{
  "num_key_value_heads": 1,
  "head_dim": 96,
  "vocab_size": 3061,
  "hidden_act": "geglu",
  "norm": "rmsnorm",
  "norm_place": "pre",
  "qk_norm": true,
  "tie_word_embeddings": false,
  "parallel_block": false,
  "beta2": 0.95,
  "warmup_steps": 332,
  "max_steps": 6887
}
MLP neurons of a small language model. Each row is named by its layer, matrix (gate and up: input weights) and neuron, and shows model dimensions 128-383. Each number is 128 + 24 x the weight over its row's rms, rounded and kept within 0 to 255. Numbers have three digits each. A neuron's up and down rows have the sign that makes its largest values positive.
After each neuron's rows, "fires in" lists the words (lower case) most often at its 100 highest values on Wikipedia text that the model never trained on. A number after a token or word is its count.

L7.gate1066:154073134139142143095156134164116121122082146118141133117113109139119179135115147132134094126117160095140141150097139105083127132106169093133125112126136146103144183133108129122135102116142109118113119181149136100113126106146111137151181145132142154119148093157112145170090132115113130136110173073093150166086129121140136172100144144117118098104132135141094147118170136112141153128122150160108106108140114083161134125132133184128127114107142142152119179103144116116165102194158190068107142122139159073095140139106138147057086131140156108120087133130086116157114110087160136130128128096133110083134078139149088150124133145152136150136111139138128092138125121130125083111111130172109155109136089115123147168110150103136117173150162132098095088116124138141127121143120154
L7.up1066:108126131099144104143138097122124127191133085132157158108160116161100113126159141149137161114173119142137117082081113111081118134116138110151181129120137151135075067136088087121114134144143116176144137159133171084109117134108151126147151135104126133157125092134152087147114114133128156054116132110109090102154123134149133138118121142120151105152125142100126130116137130123160156100136131144092114120082141123153107076128141121154136146126140119163045092146112148128129124168121124138165114070125144128133145124123129110130135112090136124148135093138174162114133167125118061115089093140098095115119147104130103095068111142163155149075160132150138111154163130110103132111145097127146121087136124151153134105164135145147140195130154151141147134122118157123127111112124154
fires in: "that" 27, "to" 25, "of" 10, "which" 5

L7.gate1003:147093117117144109106125141128168135114073093081122123089126151112156191117105130130120144138109149096159106146135177087116100138137129131116146154118130085104144118132162157135087090099171119132110151176099108125141050132126086147109087093140065097141120122116155157127096135132121131130127122141110132153084111108126115121098144106107163112089114109123110118111133099099088134147136130121122138103163174143140129117137134151144082129101123119142076128134121110129141105140121163147117164148116102084117105119100109155094150130171139149128106141153167139173138130131121138146139136115151113150123115205147150126122142124117066159102159107133125150152129164089095132141085170160091151121151115123152162187103083139147118090131139089090130091157143139127116129102107134
L7.up1003:139108136099133141126104158155139119147104086104102088143112125118114127129123142133151136125112130103169111165103108131101100152102112121083096148144129123111109131130141114132133134123152121086164167143126113143126083139194176135153170100151119145165113129165123144149130134155185120132106135076112115158115145118101128173131099149158116169105154092123145097143118091120174169138109111115156143102155154118139124132134128144123161087129153117166141106143110126104089189140118092132082149140112124154135119149140106138132131095102154126098110096147123100105141117148124134179115146142154126119097130147086142082163201101094120138120130136142152102122137069098125090099095124138107130153094134174110171145106105099100147111160115110124141118106130168096164096148124141
fires in: "his" 18, "s" 15, "after" 10, "cent" 4, "until" 4

L7.gate785:145104133082094129112128126103105100113111098144130093136137125099143154135127103104143116143130160128157134122163152150104105119122145146086178155143103155143110181118143135091157156171098133142160145119127121079125118139115112136139109128177131179144133077148144091150132142139077146098150156147157087146152102151120124127099163167094117152100156126127095114136098106146169129142129121143140164151163160069085112112099145099159141144108130153141173148113125121066183144146147134115109133133131129124146086168147146141077129119114084119157109114107135122145147137112112114084118147089134105129134098144175128103170139152119135125139120173151064112173129088115162133101082132101155145151114099160130135162121142106094079081104131093127138137069103109140098157151148134
L7.up785:115112134125092152158133081132124136099133135075115148164112121150092134143150131171125172136144102104148131121117166132098136161119153094129156103129098144096090129142145120126156117143126119138165117142127166105129103115163115134082175088121174118094161116167126109109095085118113089123124127125139124119101115127105094115137145092127100141112139095158122121066154134139095124163120169190090133112151141116187142116100142097158105146142204150128098123084120123175111109124174159134123091131090131146132132107120156090141183190148120142126126177086129106118138105137139090111127145148086108120106115140113127122123158107143111129099143132097105103151139118135138123100102130137102107088145091122088105113109113105137097147153153136182167129144121146152110103146160105
fires in: "they" 47, "to" 15, "clubs" 4

L7.gate1021:106088119068133105142121161121155189105133125151111116141134157127149094162198142105149125158094116092135100165177087102129177138112142127154125172119159122106151102100150120146056104132183148140123128114115157128087120126103096147145126134108137111137118121165158092125147137091130099129149143123122139152143107141129102095128123132106154101159097155133125117146120121132068126125136135146084122161142125128134125122115118068144120132122111122131173116141074110116129138070124134143148118127176137129141096137139133090164175128142075110177126164140121172130133093076101132132129131134105143132108137131152102125120175128159110121146156148150098084108149107147135096134119120145130096096157130116143088129132085135123123161114142156124143121109091163131107139099137110
L7.up1021:089133111146139135141109156113151114114124167081152131123104108087149125108132116124109163102130136117166111137171133083147140139083105105114110119140144120105133141175107118129123109177137096097161138170117132091098118125137104117116111116136138094104140107151109168176140150109157118130180160145126106116151146130130145176124165096115113147145151135122133088142140130109089113103117112121126128107151107141145146124156123109172133142164143127115123166133136149159120117156149134090176127135136117085158098128114102126127165131121081161121172123137137162130125135087120126147167155141126114146128143120123130121099183090172148109154139104130112133172123117131092108157117132138125143099104116123087087165090104119129153136147192129169076142142144088115100136142172124
fires in: "the" 48, "at" 9, "mrs" 8

L7.gate916:139135140135135129137138139121099078092137136129102130158066124103130171119117136134134172147161111110139145127165141119138170127090158138113097123102108100133149167113139102081107130137138131169118119138119150111128117117088129130112152083112174130122131118178102112130125094103091155123116158091136151146140090134132120155108143152138089122171074171148105133134146116129147130145112139125118107128155144119096093152108151116128099152133111136174094184138137153120134094191123140102119084177141165132148106129094121119094105174090124154117095146154146116120161141105142182134131135122098147086122135105135127104157127089096178144141119112155088131106110154131163120133141094127111140111091145120109148121100158144098152105189099105119094089094154166136135098144153134
L7.up916:124145123154146176131128114135108080150144103134102133120149136104138135127147117097152111158172090108096105199163174118125136132163124134125158158152122117144104124144128125132115164112125115113158125162096119076167168150136125092123124150075151076094139106109152126149095181137147096140153104115130116153148153117133165148116115088113163151104125123119098118128074111131073130106157143102111112126115102091187129095106125153147123144141149082110155095150174121131105158160141109124152129147131155119158170154150084124112133129104167108119096109145148099115138108098144157123135121090128123120137127096120167112108151120134130153117106153111094099116148111123113136128085173087158119149125110141167113139139100118130114122115156107061127132100108137168116123142128079
fires in: "to" 19, "can" 17, "could" 10, "may" 9, "would" 9

L7.gate263:112100113152144141136094119140133177103107081122141094095072128114117107141096086117119131142153117148149139141105196117120122129140156149152151147151144120137144128137113129162126103120097141137138142167103131108149112112137126094160103149114147117109154081112125170120132120101133140180149128102120112092101111167146104143097092120128139130083126100137162118156093106131150120122119101154099136189134155086139081098142111117138097130142141140153074137091171097112175145141076144114132139120105145167142094139176087088093140101117133134141128147156124096110128105104141130094125129131144108058104117124119147144151159133133130188160157128179132103118141112137106108128130107140101112148112088176139121153127144159119133118158133139117137135149161120144085170149143152
L7.up263:137112148146090130105113133178101149113169102099143121107133146123128079162150135159112153122116106123166117140108139108120104110109170103119170137137190124127110165150091104130171135103144174144152119134146118110165136123137121146095123108130136064091124092121105145094135103107104110118095121144110115149106157132144134135138115172121159115110149128107101151150082143133148163114126160108127089142154133118112122100109097089122097107148175160151106137096177124156187122138147133130111125066121121155115095129134128129131140141146146103145149166162145109124121095113139045158154092123123105133141103107098162115138111101140138124136131162130079096164152106108132114094153154131100145118108095148138166147121111132102126128167148078140163101158148104153109149123130153
fires in: "and" 20, "or" 11, "while" 10, "often" 6, "both" 5, "only" 4

L2.gate1503:160092142122127162087135121128080094152099112101134147147140141117101119088124142150165121094157160112148123108143139124155143174154130105162086154137103109121080132138099162146111100130095118135134152176088151093099131114126155102138139182105136138132136137112092118105126158099112111157157097135083069100153157145147160088124138104115128137096110184125110101166123146123169145148137149092114133127143098094103116152159140159124115156130120157146125143138126133104158101142115126087155138101107173143095120117161168145123146142127139108172134118143145153146118144078157150132125114180168142138138131162090129146149127134124100160133152148073111143134113130112101085157096149096114112175146082127097131172128164175129145139167108112121118131140094148161134116172122175
L2.up1503:152158141133161156112113109128110179085121091127126174167128094130128130121095108115170121132135114142105113105098179123138146138109100153163098150101129133129122145159155124116120148141143115100098110173114135130105161096114112149109107147115156134167125142129100168115124146110121186148063150125135139134108106122152123127091114087107138157146131138158147119081127147106110136121089127175142073146130138164120123138146107149163165156133129137149094152151086147117082106147106156172115149160118136114169154135122117107157104144096121139112116117087114124130123099125125169130168171124163133076136136099117107136101132158128155119163157118110165127141129139110052126077134131117147099113091122121166101115158145128132089117119085145135131096107112112141117116091160073
fires in: "republican" 26, "democratic" 18, "defense" 8, "defeated" 7, "on" 4

L7.gate453:123110144092131082127136141112165164112109131114126192112127167136123152180127163175146115148143137175082137108091176097154094124137114112118113119101160117140119141132159111133167110142145151140131139103080149102129120090129136076092139139124130112146098196127125091150146151152103134119124127105175134091122130142132154119114166137083115168099150088137121151145142182114110116138139150095116088143168151105100142158134110144128155115137143162120132148159105106115172112120129160139139107115111169125154157139137157151080149138154130140129119148136126178135110119099121132095109154115083164132168140135129112144105142091177117140110122085149099155083112126135168149129100083160163128117155100140135143129128107160148142117135162175144148095121113191090110141122130155
L7.up453:096092127139091176135124139149120144151110136130112145136145142071163143133146111146136159112143119120184119120106073119140082152151142094136115115156138129139129080129127121130163155107119107142118117093113105133120073128159138124129131161142141126106134156130107124127098136087132117116127115070098082114129107086170105082072132140131144115163109080153190127089139146085123136137101147100132191129139130093114152101073150181110159097130172122092134102098107135121132126148107062109090104118091127149165140133135148087149136131135132070115141151153136139122148153143147136157116099136110161139133124160117137134132167136157124099116136106134130142170127131140126126139108103153107121116149101097144153122101123082146159125104142109135122129139134098098146108156156102
fires in: "his" 43, "her" 8, "its" 8, "s" 7, "their" 6, "the" 5

L2.gate833:133117080120146113121074122126135133138104102106124112147135092081127116164144092125107133115145156161129103130097148134131092153117153066132160140092117146086143196151147093155136161114118134103123139126109123113190137123162131134123140085112095150155126112163181121134116116119125127162136123125144167135116126115112138136149160098123125138135102102148155108108169130146112115157118106130163156108132105116152133142140115112110116153139124115154141156127145115130131141168173140105138062124128137148150156158138104096136123134145155101161140184128100094094135151123150152078145115116122145122109142118106152153090126154131158150110153134171156131096122152148125116141132134096111158153163119149139093090151148119147117114084095157115142108113140099136128125090066133
L2.up833:124101152119129118133123136115145088141121146133100112179159110094122150100155128166131154133140125124123098135086117148126099123108106095074165084135100122120111088123139168124098200143112128115149119133125109144130104136106160118150147112147097132134146140135150146156138086139167149121142111164127138157119088073130117105126119119143157105097151115113140119126137127119138135132144130146169114105078100120151171101124070144129142124129116142120191133152117102172157152132138121119101110145132071085154169190146067096156156133131145123126143132124127130193117165114114101101127111138085152184155148155131117120130070138179100113170096143152123119097146115122172132133129120170175129149153135128150110099131168052120152089094121131147146108160151127113134139157131127
fires in: "named" 22, "appointed" 17, "awarded" 13, "received" 7

L5.gate109:106106108148072126126152102131186144143153108146088103135137148097157143106106080158176180109110107107155132105112107108169134086087163138129151142134090138096183127120151132150166137136136167107129104165125115146145122134119090174104092084117070123126111150146094140156118130127133134154131127147099142159113088119151132135133139151085113113155126169107115124107133126146131118139113143120114133117101161122113141156090097127132125153153106123133089152153108148127171120128110140124117097123122140135126097164134102180106141127111122154153139129121112107097145129112130142117114117107164190138130130076123140099095162090105151140119118076157105150127132147103133124143129112129133128140125101107115123101099107112123105118086153128065131119184139150145140132146149120
L5.up109:154137124164123132074107126185173172140169102157135158094096128134136164108120153097160175113145089133166135143082117171111122117148175160155118117143143131158111132156146109121126117154115153103159100109133190129152117087158141140138118114097107096126098095202119109136089150107102177118130157089125104180169168138109144123122143128141151120132149118139092097114091129176133137150115109133099149125133149105106137126144099106094148132102120090163154148140168188105119140161118113092136106098090151142120151149145117117131089116117118144146136094137128117148154152113136119116136125207108147110090162110162155134123109111130111120101114128115130109159127141101108131166144109140123127121128125139180180111151165120115149152096162133117132113118139117108082129150100124
fires in: "to" 65, "objects" 5

L7.gate127:142121106068149124116109156154175156126094129113136095106124133122124128103138174149108139112089132126084085145088139119113114109127130130141109158129083130116103114096128149127109148100163159120109115161154094128083123142119123117095101138082129122149114135133183141153138146157093111110164107107170104129130116107134086118101170128114122130134117148143123133126118105144111145123152143096137167076107109102138140113119117106150102151110120099085134113153104100147134109133140156107146117147131122087160090114103153138138104134141126104125082124117148134167155105101095096122115092102126120108155127115135151144146188166150087134103182124154157144086130111161123111148055178169121140129160111086119110121139140068149142132103148113157105139101112108109135101136137086
L7.up127:126114118109176133108090110123166159108112150117064150146113101123121113108137107101128129108137126147102164155126108121145135125072167147133170121142077118156115125124160147088122077128126146103112138143152112130128125102154154061095113134102125151110132117146155128115125133147139111100128147094161089149123133128167133138156136087148159119142112162094131141094164128136097093112155106143141106115128115134129138122099101120110180146107107154154105114100150109162132107151192131115082123087097151088127146150119154098143110136088172125128106118111135121123125118117149127134147129116152110119093150158168149153150127123116117146175116164131148124170089088167120130139100121120128144158116169139152135106158133148119120126086100119165156138096150156103109131174153134
fires in: "the" 70, "her" 10, "his" 6, "s" 4

L2.gate811:143071148107111117143122133105135083139109157146153109147116140123111128109070133118132124118191113087108171131129117123106181136172088124115083125075161135121095140134092123090104106114074078102119190144141087149105137160120120140160166104157098157117121105143121143102146131107117119149109146170104175151115171091132093134168148094136177118145089118116139142151133109114131136128130127124136096106142120104121153095143149181161105096095133087133147183128098103114134096138103111089126123156130138095125126086080146129114134141152157107159134167153103152121137161094116125136149140136101138080129139102103112144147141133149116150084137114135123137086114143118112179153132141150141132084113094124136150099111098145144133174137104103128159067062126088142144125085117177
L2.up811:162156120172115117119102162106115128127131150132108158146139097134089085114126143168153098110134121095117119155101109114123151134130113110096102135102162099121132116134117082146119098122121112163081176176129094156173113151109137152117115112108094149128115125138153130110178125114123119114091139145110172097115134119131109076132134103080139103128110157111178160135107129092128126131140145115145142138119121114145133129135132153156139107099137134168148198198068132134145096116119115222144121166135140097152107136100148129082141133124115150130123196159146132135102141117107150113141144133112141104154142153170108156089100116157128143116121112122177119129096162143124133112102143179147137081142147120200137109178174090156137168127132136124132099124130108127109105142123136
fires in: "republican" 26, "democratic" 20, "u" 10, "led" 5, "party" 5, "united" 5

L7.gate14:153103108109090142117129098123142141097101112130100114151096163117137154147146103077144142125117113166101128153142140099163109189154122121124139131121123130114136084117151117170121127165128118104145123119114158103099146151121098104183138127145162137085168154099128127109086123132127156172130125179121127138117123123122158139094133139155174131090110133139125122145082154163128091133106109130094106168127157098164159113143109102148104148155133110141146142117153114124119150127108149144141129173164076126157152136139090110147127160125161116100125152119081103135152116048136104098085171123087103175115107149088125100137089149106147146132082094157120125133126156157098102139098141138124177129137121125173122106123082132152125150119120105132109105194100110115115173096134132
L7.up14:132166137149112135128142126097087145128145097127131149151117106092114123171188120140131144140128102170116139081120158128119173094155136138115145120135138127129153112165076137113174125110108097153090138145125124099115160114076126102149135073103115173129191138122115127135108118127112092134121142172155120153119118102101123108124127178143119144136079144148141157114129103132097099141136106088112133117099143153120132120118168131122122132171119116165077160152117129097137106144109115091156148122137140093111098171119112135140122116146146127144153136094160156089124125145101076127109137170091142120121094142115120109080143092104134149100082065130123140130122122128149103174124106129097130134143132131125133067128142166156104127185123085145114107154138124173152156147153134
fires in: "and" 60

L2.gate1176:121117148126141129122105111110155133144112059099111095121144127139149145129088129119141121106141085102148136103077088152126045091130148144109118138105135108129086110130092160133118113113122181100126166097132147127110091115138077094141120120157117149115149132130100095150091135114141155136194170123165091143136133136101096132115087091124126139069138096172144151091174115058137149124125109177126113139151122146148141102066075132150169144148118117163140108129137130128149155151146125132115162122151160123127122194131153095113122112151137127182146118159129114140100127149133133150090120137110115079112098150113177139145129136140114125083131144113128131104130130143124103115106119147146127150147150120120150119103099141133160180118148145147112042101123152108095113113160133
L2.up1176:120122112121104174110117157151138175092081140136139115186176151119082141166133096117099112095119131122128105072122155105104124126134169123133116171122090111114164144151115162120115097070123124130130142137096138133133108120136109123160122119092116127128123132096101121117121087092075124126156140106120145107122143114120133168112136157140110113134076126109134137110120070110149172151118114078124140142116137136114088180157124144142186147102136134129132111112115128127115160147120083137166136092096120110151124152144189126128162127148148118106154158187124147102171120109069155135109143109135144154099168088133124125132107136096163114157118083081121129122113145141144138119097175155116139098133100116134134081132098165097166155116080144095114148113146122084152116166150118
fires in: "no" 26, "s" 25, "d" 6

L7.gate667:179135125180134150143093101114134136156107091144097132108120160113130144128152122140081135136099071123136130136102165122101124117136122171174120131125158054138138118149089125159127129151139089153112130151130131136133092093110127109131150099128088095112109101146136112149143156143098152144124156133115160093120162151116105115135124123126114130116104138121152122155104099091111144087123129147145150123138087142050146114138132121127101130152121150159204097120121143106137080148093107170119061163093150103172123094153121103146155136147101085164137124114114175110130136108122106165165120150166113157121120140103205103112179126106149151115130183116110065104149134154118089141087120197144100118110102111136141122121127126118141137132155115145097159143149108141118145129144122
L7.up667:143137149104112156098099136178118093141116134148080120179143136129128172167144149157136152136111142109155105149137161103102181135116134152160132125123124126131148131095113132125135147136094079091154143137157134120133157093105146109128147156142138124139111148161140158166160098143087112141096127139139135158132124097136170125121132126103155145131158090141141141159078163134092161125112116107160141115154168149143163142123079134117123105118091091126113148152149153135069081123131095125112088152122138087123135143160117099103135095124129145121179152118129103119130141136107160145171101148117179167129131147141084087139142098131143136131109112108129139136134131111130123100128149113152127113130075103139162124123155139121122116159111114129135129149150095081103082082093156
fires in: "high" 20, "the" 18, "world" 6, "calgary" 4, "american" 4, "highly" 4

L7.gate1375:105158103114109135112108117155129140143077155111100124143165130115160109141129130107133141090153107090136106109137154110106114126136185122157128135119155131072123161126161127128120131090177139141151118125130139174137131130135132134119119076168100123129111153182106106161102169103131152155167151104127098134134168149148140141145109138089145146136127112124128160128101131160094140133117162169082130126181154133142122112089109094146116160136145126152111139170114151117131087149138119118169142143091117149160073138135162156138139169138109128148130160133108109152118117121115094123119100141134113149104111113139121131099176091147143109063131156124120112135112126101154111136175125136125143150141099109142143114100098114092112153132153152115083159073127129123083080173112128
L7.up1375:132167136179096105146133141152172155149150168100181119132106169150133170108142078122146155178123141120158111142134102171123118094150162105141142123139164119130112132175187123149111149118184135125121121100109125145090091105114104107132139139167108112112083111135175143137141152158140092169145122100102118161128135123127149112098084125127128132111066142133117103107129107152137146169114175081098133147107152122131103108107118197139126123130123108145154125133106161114142134104104128125087120142126118103113158045137153114116116143112101157121160110111120133156128131172139100151083106139159123113116160142114147134158128107146145141177136145138110111091134090153112106124111148125143139127133114170138108163140162151139148101098149126089126132131141106160105149120094139
fires in: "to" 66, "and" 7, "while" 6, "then" 5

L2.gate886:125130141138090189131144123133120133147151123087113132147148148142148160168096139135110141122135125133110113118134108144120155156166162163138124160093128128126158116160153167164107135105117173116129160111100155092160118107176168154120152160083142085128141126108144074124094107140162170131166081122154088109122113104127150138145106156130153123141144151103154113104098124104160147113156184115115135112109123137107110087151136141109127114181173140104144127125164086107116140123086103110125144110158130140089101101151096170169148195182178123156129142115156104103100113120128154120157149143188126127139131126077099099131092115138157123147081149177110124147109116107077119156135110146096145173111127126125111132128092123119100178107115123087135128124165080160116114154169154
L2.up886:151100096120123125101089121110162111129135100145104113138097168128124073162113111092148099144163159123144164127139119117113140107110094175143118158119109081134140172170152141058148157126150153123098122127138094163162155138116178133113161119116084131132152125152125154111124149122112158128118164145098093114120146145125154173112122137142154145123117155152143148113045144134115129129120157118171105132134135119112096153099143132143105141117130145146121112120163096108169130127118121112147113179156132129128137129172118127137164132109107106122136150137094120137100102145164158151136135146092122084129140094137116140102142114109172144114144095155118105118097086093161132187164108101140170167148157095119102088116143081120134099089138150161100124089129142155094176132154139
fires in: "and" 42, "features" 9, "models" 7, "takes" 5, "stakes" 4

L5.gate1118:172129147108113125144179154157160138112176139135149120148119108133110097141171103135127178140142135131122088108157120131137125135122185114120131103087094078162144130101124117083156147148132091151139104130123112122128098157081154132093101138147126129100094113132139124157117154084135122119151157131094094143113122128182128173145148156118133118132152106148099156141147091130157117154113177127106107137116123110090070087142100119124143118131143150132105154091090115105142108139093165117139121114180096153165110095090120108128139170144113122130116107112112119173159113111112102138117148131061119122138062133114118101126120109074145115104128138173093159102157138085097159149105111100140122140144127099081135109099082157087076141106134150148139113090167151152147124113157184
L5.up1118:159154170150143141138133123143132134123139181138109110131144095095116169077090117149129106098123128127148072107108177142124150162146127146160170148092125095115140175082144093125093103133121129110120125097138139139123148126130137096131103112082136129142124152140094103146121129144113129130129116138119160146115148116139153111137132107132136144124123147103102110136138121100123162145085164153089141115138084141140137148076110096118123128126144146120070132132157112144146088138146167151108114137149120076136160126136157141139110147103140150086115127137125143150127131180116146117109100098162106128126173095107133138107097112151124122100124113088127115125110109163160151126156102128139120130122125095151150124130153113131117083117118127097158124126132101155161079167126108
fires in: "from" 32, "by" 13, "to" 6, "something" 4, "ever" 4, "whom" 4

L7.gate1097:112127107112094104092103107168148186157116145084134138068144134135138140078129133157143138114125119135105124147136113124151122112133112133156085161129141121123140162126173071111100102099133113150145150103122140081083106131146149095151160115105144142134138168116170130133135116126125151197147112103076130154162119159122143106132134102129094129102134121083120120131121141129146137191126145163164155091134124096140118141130101159142146127139109110115112123105110089134133130129145114122086143197132126146110122100120131093140173131147104120140124135122152171130116127095142117113145145119090106126162116134128133134164110174140094133129160125129112097072137118139114154093090107129085096157093084130131118109153098139160189127107139118128142152143140091154139167136146109
L7.up1097:115126146120158154140112122130122161124137099110133124138157127132135195136132155098135140129134131140190140126129144119138129117113070125121128144156159084146128169200101149149131136117067115102067152167134148119100113120185131121095155125114163104108142148101149075107119113113107116127124135130092176131162125177087157105119152133162173139092121087084133126095140141108092125149162114134129133139154124161081116087108089107129118155137133118126139161107148194134101132156090114137104166155122110123103123087144121091127171164092126069130155090131109146125164131120118101132180095174109098102102148146124155142088123132150135129128141126150185114094113125125126120160131153117150128121099124141122147139107140131125142104153126145158129142152136117133088093146087102
fires in: "the" 45, "liga" 4, "lat" 4

L2.gate127:119104142145156155083133125120141127137162119132179109071162081103091107149195118124127158108153111111103143095146158157131082140115111102129083155139154082128168108144116117167144119141149124156144125145129165147122133073107169177133114110082101122137085146147153111173077157086165111121137142124105118147115123087134118122122095099110129092105139124113163101105110116091159123155141159142140121124137100152126102121111133142121136087105119102118092148148106145089148076092124121127193182118152129097150134112151139147127131140119108123139129110132152119147137172144073108153112169156153084135102124159129112097128123118108141121112148146093177119082130146117133116092157104098128127159108140124119118134157150102162156120163108173144144170124129095126122115168123134
L2.up127:093149151142137121076117156119136161115100087110179123165146123138113146097148100087073138116107093101121096098162114109151101129184138124140152151093153113099126107140083117104104075127121112111149120165113111150088127122135078115133161140150134158109083121120140114149133121122118138145111125156121143140111110104093087144143146122094160178074145150106123117142069128100078146136126140093100067125107105114140105107106092099075148135149104131095157105171149153142153113118110098098144106153123139100113137120083144168108155112122134125149113119145122117170144145130156165116141094124153145154176121125126155114175164082067110147121116148156113144135144105142129159102140156172148138116122119091098130159148107105138104101113129120146114098140099148130118109116127129
fires in: "year" 29, "period" 14, "years" 13, "months" 8, "week" 6, "economic" 5

L7.gate1243:135140133099104087108137127130178155108127131128135136138146115098101144144099161155154116139118106103153055142147115112134109094141108150116079104117153108125131076111131102092116147117103114151142084141177108152163160137128151138122128137091101142105132090089135158111170148114098094132139085091133133135146115122144130080131157171130108137137141096104127152121127143150126137152100133089134161136138113085103161133135156125128093151107136159113162212143099133120129101193087155123116102112065127149130127121126086107166120108112144153150112108161194132157135124133098131139114131100091124132135102145137111145144156165125164161126107105126133093120102121155116133140100125156140124163146129138122152133173155163115149140076146126112160105116155138120105144094103120
L7.up1243:156137120168157149154094127123106107124113131066112138140059138144105171102109133117130099126101126139140140099111111134108141179087122124149143135112116133150113137134150150160094091109140113108146142165100133100168107093115159136134106123136147093156139124130107132139131099092116090138076175198139155093097116126122164151146126138108114109122137091144109106133160151107131132163154130128149113091172108118122156117161085132101107108107139130102160094154136141157152141101149148153134089141103140126135110131085118116119115132113111132110137132125105110148103145133121132140114087110116099114150145125096108104109133092110126136110139156090131094091135104105108121170171088120116122129140103173106144129187116111096095135123118074128133153172171145109159105100142159
fires in: "an" 26, "a" 24, "as" 21, "his" 9, "the" 7

L2.gate251:111129080136103094153130106168183141100132125124168119100093112131154117109143125114131111160141109087120140126149117146142112138135121123104101120086134114092141121126127066168132127096147178153119070104138139103104077168120118116099138152125184138108108161128126105118132156119151139131087175132086102148139143101105159151138144153123170123088127119067195102102169152119105118148108161114141133120126169105123124144119087138088122170127149111116106113127126121103107113143128176157148133114143134124111110087100098111137110143123112141122134134113177144110134137088119085121116173111134161116146142135131139100127100111139108115131179134126186127119135122133134105156106103128108162150128106133108162125151143136119164114130110155088135158101115100119126164143045110
L2.up251:110131104084160105158117088132121094147157115127197095141144119147130117180129131106152082130126124146088128127153114128130083102153151075095120139141185146107143119084134105104136128174159138099104109102151133106131130143115161136122137157162148151131100153120135132168168133114106145128150132141132157124107122104078114102140136130116148063121110159108131141131137145155141155161120119128161121099082134120151135125093113144113170110142133102132088127124193152105109161117091150151142127095115148149125135108111096167101140141104125171119131100137152124120126159136123097104116145107099172126126117131132185143155124099120082120144135158121121118137165138060131122172154112119133142111138158100097097160150126105138112087133127136091185148125147086138121139125106165
fires in: "year" 29, "day" 18, "war" 9, "season" 9, "months" 8, "week" 6

L7.gate844:112151121129105111124177133162141197132139118144148183094103104113106135123129107141130121142111138113109160071135109131142135107142150111112132150135118179119117120099126127131135143161125133126110088126142116155089114147135092147133114134107099155157165090158105119131090115100123121144117146141112080140141120146158098119177171162085155136128132090073132141111127095125153074148134135130127109148118128102099154144092130131144093156118117144122139176142122143147113105163144156157115126120087147128129119132084097137142119136138127156131117121156192122165101144083147142152108169083133112097152126136127083127182128170139171161104120150149131111133135106105149118158086120131156131147175157151103103156141168172088127102127128120092160116134167119147091133057113108
L7.up844:124140122160146156137179126101127120129120104159144149156093144140124133152113160150110126126163158157074116153143134121104156124126105174151125108143133131167101146062127110101132141127112141134149086144083139179127175129147123122141094146151149152114114122129136134138203122144165110120145154121145151192165136130144146136132076148101146126162121161147118127151152099170149163128135114157106133097121150142133149114114142094122146164144103162150157155122125139110147120151104172134118127117135142148146142159089130094148160091167123092152145105114109117121101143141105126111106131138080124111119123122157140149138110114155174144159127132172105118077112149145128160098075119140158115151137118084138128131122155160119160101142111154119162111109156135119113127186096138
fires in: "be" 21, "as" 20, "being" 6, "not" 5, "become" 4, "the" 4

L2.gate512:163146108115126156148137131097175148121126140156098125100144129104117116125124128113144102146152145125143146146170058128146094143120150115104086128128108085133133173164147126145094128155111130130125087147102096136084144074131119121133107135133073144111143127147090114156127084094144107133134118144157137135145183138124128138163133161118160089096135101153130107138120127141140131120119152094106162087087153106078149095149127067148154151100122140140088139143168112129098137160111119111173125104118136121130136102136135127122121171092123120134098120116105138141163151128145094129109142134106150098093154112136129111067087120115117116138121167113121102123102156088095138128070159120127099089126142105134114120132079139126159139152073131123134096114132134130123134144106068
L2.up512:114121133151140141086136079144135133133126145150124103151114135111120110139166119132139168072163142134105109110138148168143110119112133113120126132120170114135164072143093156156082117184135114150147151121113146105101112118148115141131168076140117131143153151141116135142100107127170151135132140124147100128114144157109135096115135141097145145143133096108150143159162152160154144158168180166114132121149136138099152157158208109155128120117156090153105104120130106097128123123106127128134149127082142125121114140161145181100108144117095072071148138091166144100115187119106106167105124089105169119133114148137108083120148123113121135107168152107142156142135106123137123137110124178141155124126113155120137134173090134123129138132082119122109096093092093150154103108118146
fires in: "between" 20, "of" 16, "within" 11, "half" 6, "closed" 5, "just" 4

L7.gate1230:141135116144113142092151192108140126180155125145126140195107110089143118116126143149178116160126147164136111126132127096138124140135115120116155152138128138086125158116132140134102156094127127130098149127094158117175099166125137124172086144109089105140175105111142141160123092091083118130151133085153074123109129135139113080086150144145161143156095124083126072165088163119135102109090147132156101102118121130128131111098110104172101090140128182167130154095113158088115135161138132096090116178112138113144158092099138139098125111116122157129105134150144131141151114124143182119131151098107098129115124157142139172137130142138129113142119145120147106129059133127143133108106131113154119145155117154128122090106140160131139122110147115134112063145139102155138132102155112
L7.up1230:143085146149139120093120152142123105145108135117118132177114140108133081134164133143124158114079165124151129138115125114090132158126116172152174127174124158138145108130099188091097155109115111114109112112107131157158128122150160132135133149114096104140140111151139133121075123092086117107179120130126142119144119127146109125145121097164104136182120127121127096093138121163137121131089151125139151113146064121128090130137145084142178133141167144142117156153154161116098109073152154102106103142097130127121149101111149134142130130121144157105173133139132081176103131134146160133089095125131092140137132127135114147135117134165090140166120087133113127093130109132125081148146091183140093147191104127139121161108151139185109148110184139126143132122159096101152115153150139
fires in: "as" 26, "appointed" 13, "the" 8, "named" 6, "became" 6, "elected" 5